python train.py --n_layer=11 --d_model=256 --n_head=2 --n_kv_head=1 --head_dim=128 --d_mlp=1536 --vocab_size=4096 --activation="gelu" --norm="layernorm" --norm_place="pre" --norm_eps=1e-05 --positions="rope" --rope_base=10000.0 --rope_fraction=1.0 --qk_norm=false --attn_scale=0.0884 --bias="none" --tie_embeddings=false --parallel_block=true --init="normal" --init_std_qkv=0.0349 --init_std_o=0.0 --init_std_up=0.0349 --init_std_down=0.0 --optimizer="muon_variant" --lr=0.00373 --lr_mult_o=2.0 --beta1=0.93 --lr_head=0.00734 --warmup_steps=200 --schedule="wsd" --decay_fraction=0.595 --decay_shape="sqrt" --final_lr_fraction=0.0 --batch_tokens=65536 --seq_len=1024 --doc_mask=true --z_loss=0.0001 --train_tokens=251000000 --steps=3830 --dataset="wikipedia_en"
MLP neurons of a small language model. Each row is named by its layer, matrix (up: input weights) and neuron, and shows model dimensions 16-143. Each number is 50 + 10 x the weight over its row's rms, rounded and kept within 0 to 99.
Before each neuron's rows, "fires in" lists the words (lower case) most often at its 100 highest values on Wikipedia text that the model never trained on.

fires in: "its", "s", "their"
L2.up1374:42 65 36 41 61 40 54 61 62 50 55 55 48 57 43 48 62 53 66 64 48 59 60 55 30 57 40 48 64 54 43 41 54 28 61 68 53 49 34 58 41 28 53 53 44 36 59 50 54 42 38 51 44 23 42 62 40 43 49 45 39 29 26 47 31 52 49 63 45 61 35 46 44 53 46 53 40 35 54 54 38 47 58 72 45 57 39 61 49 50 48 57 53 54 39 52 59 50 44 48 60 40 50 51 75 72 46 40 54 46 50 64 59 63 60 41 50 51 58 47 44 50 34 37 44 43 39 50

fires in: "new", "news", "known", "reform", "down", "position"
L2.up1525:64 66 58 57 58 48 54 54 43 56 57 52 56 36 34 55 46 41 62 70 50 31 44 57 63 53 59 49 52 56 38 57 49 60 45 42 56 47 50 33 30 33 69 51 68 62 65 39 54 46 52 40 43 40 54 50 52 58 46 68 72 42 36 56 34 67 56 52 39 51 43 42 53 42 44 54 49 29 27 47 65 64 50 46 32 50 29 36 47 41 53 78 57 52 60 48 67 60 51 50 50 37 65 29 38 64 61 38 54 68 48 37 49 28 45 33 55 53 38 72 49 36 35 43 69 37 57 72

fires in: "according", "due", "order", "belonging", "income"
L8.up1066:67 51 58 49 58 36 43 53 53 51 43 56 52 34 65 52 51 38 68 30 53 51 38 56 46 35 59 34 37 43 46 24 54 52 37 46 43 50 57 59 55 51 56 51 46 53 48 44 48 52 39 38 32 43 49 41 43 40 55 54 53 40 58 83 36 31 54 53 45 71 50 57 33 52 32 39 42 38 48 70 46 65 47 41 48 51 45 49 46 37 51 49 62 56 41 43 35 31 43 59 53 69 33 54 50 55 63 44 37 59 50 49 48 42 51 53 46 50 42 58 54 49 46 53 61 63 56 66

fires in: "british", "french", "polish", "dutch", "spanish"
L2.up794:42 69 56 50 55 42 48 42 53 70 34 41 52 55 62 57 57 46 33 39 44 49 48 64 53 54 56 59 50 44 33 63 37 66 47 38 38 37 67 27 54 50 32 29 55 55 50 58 43 60 42 69 53 56 39 45 55 50 52 40 68 50 64 59 46 49 27 53 43 42 35 48 58 42 48 68 52 50 41 48 48 41 44 37 52 55 41 55 50 67 57 54 54 48 58 46 38 52 63 40 46 62 50 66 56 44 45 45 61 47 60 44 74 52 58 64 56 45 63 47 58 60 63 46 46 55 45 49

fires in: "guitar", "york", "vocals", "location", "firm", "night"
L2.up714:48 55 67 57 58 64 54 65 59 71 50 41 61 38 62 55 46 45 66 55 58 45 49 51 43 51 46 34 41 42 47 62 41 46 47 43 58 24 53 45 56 60 42 42 38 54 50 47 49 39 57 52 35 46 53 61 72 34 58 61 50 45 49 43 38 44 38 55 51 75 61 68 34 49 48 56 58 45 48 45 57 51 55 45 59 68 60 52 39 41 41 64 57 37 59 56 59 64 60 46 55 62 58 62 58 61 55 51 66 57 61 47 40 64 52 34 55 21 37 55 53 43 44 50 58 45 36 50

fires in: "and", "until", "ce"
L2.up252:50 56 61 59 35 50 57 34 45 46 46 49 54 70 50 45 42 53 52 47 48 44 40 40 38 41 47 48 47 44 56 49 50 49 70 47 63 45 50 49 71 37 44 47 62 50 45 60 73 54 41 58 53 33 62 54 64 58 64 45 44 44 48 54 64 42 30 28 39 50 40 75 42 60 39 42 50 70 57 40 51 46 51 71 46 57 51 60 60 59 60 40 55 53 44 52 63 42 54 37 32 57 59 45 41 83 44 40 49 65 30 22 41 44 65 51 41 62 52 35 58 44 55 42 47 35 42 46

fires in: "may", "august", "march", "september", "june", "october"
L5.up892:43 54 50 36 62 45 45 52 47 58 38 61 49 64 44 39 56 53 57 32 55 56 54 56 63 51 39 45 78 29 48 53 36 40 35 52 58 46 37 39 54 34 56 46 45 29 50 41 57 59 55 47 44 47 69 60 44 61 41 41 51 46 39 55 54 60 59 29 45 37 62 54 49 49 56 56 65 41 50 49 60 57 53 32 56 59 51 51 53 42 48 52 52 50 52 51 41 46 49 56 25 47 38 67 57 72 54 55 48 60 57 59 52 55 55 36 54 43 52 57 49 41 46 33 56 77 57 40

fires in: "and", "of", "released", "established"
L2.up244:51 50 34 68 28 58 74 64 45 46 63 46 48 59 77 72 57 66 36 54 37 46 50 48 66 51 63 53 67 48 37 61 40 38 45 58 69 48 50 49 47 48 60 44 35 51 48 44 51 51 41 30 40 51 55 45 49 49 68 47 38 54 34 49 55 54 60 54 43 38 57 65 49 50 41 59 52 32 44 47 44 68 47 55 49 46 41 51 39 58 58 47 52 63 42 36 54 50 50 30 36 44 68 26 55 58 60 53 51 51 44 53 37 38 34 47 39 72 50 66 59 60 51 45 59 34 30 42

fires in: "it", "to", "water", "ozone", "theater"
L2.up421:46 39 29 50 57 58 56 46 43 34 46 53 52 43 37 71 52 51 51 66 45 52 49 56 15 57 51 45 51 64 41 43 66 48 58 43 45 64 52 66 42 57 56 70 51 58 54 50 57 49 36 48 48 52 48 46 44 64 52 60 46 38 49 48 55 70 53 51 46 24 63 53 51 61 51 42 47 51 45 25 54 47 29 54 44 46 65 37 52 52 46 50 53 43 53 68 59 48 53 50 53 48 53 44 76 61 51 70 51 58 67 57 42 71 34 34 48 68 51 26 51 62 50 44 42 45 39 50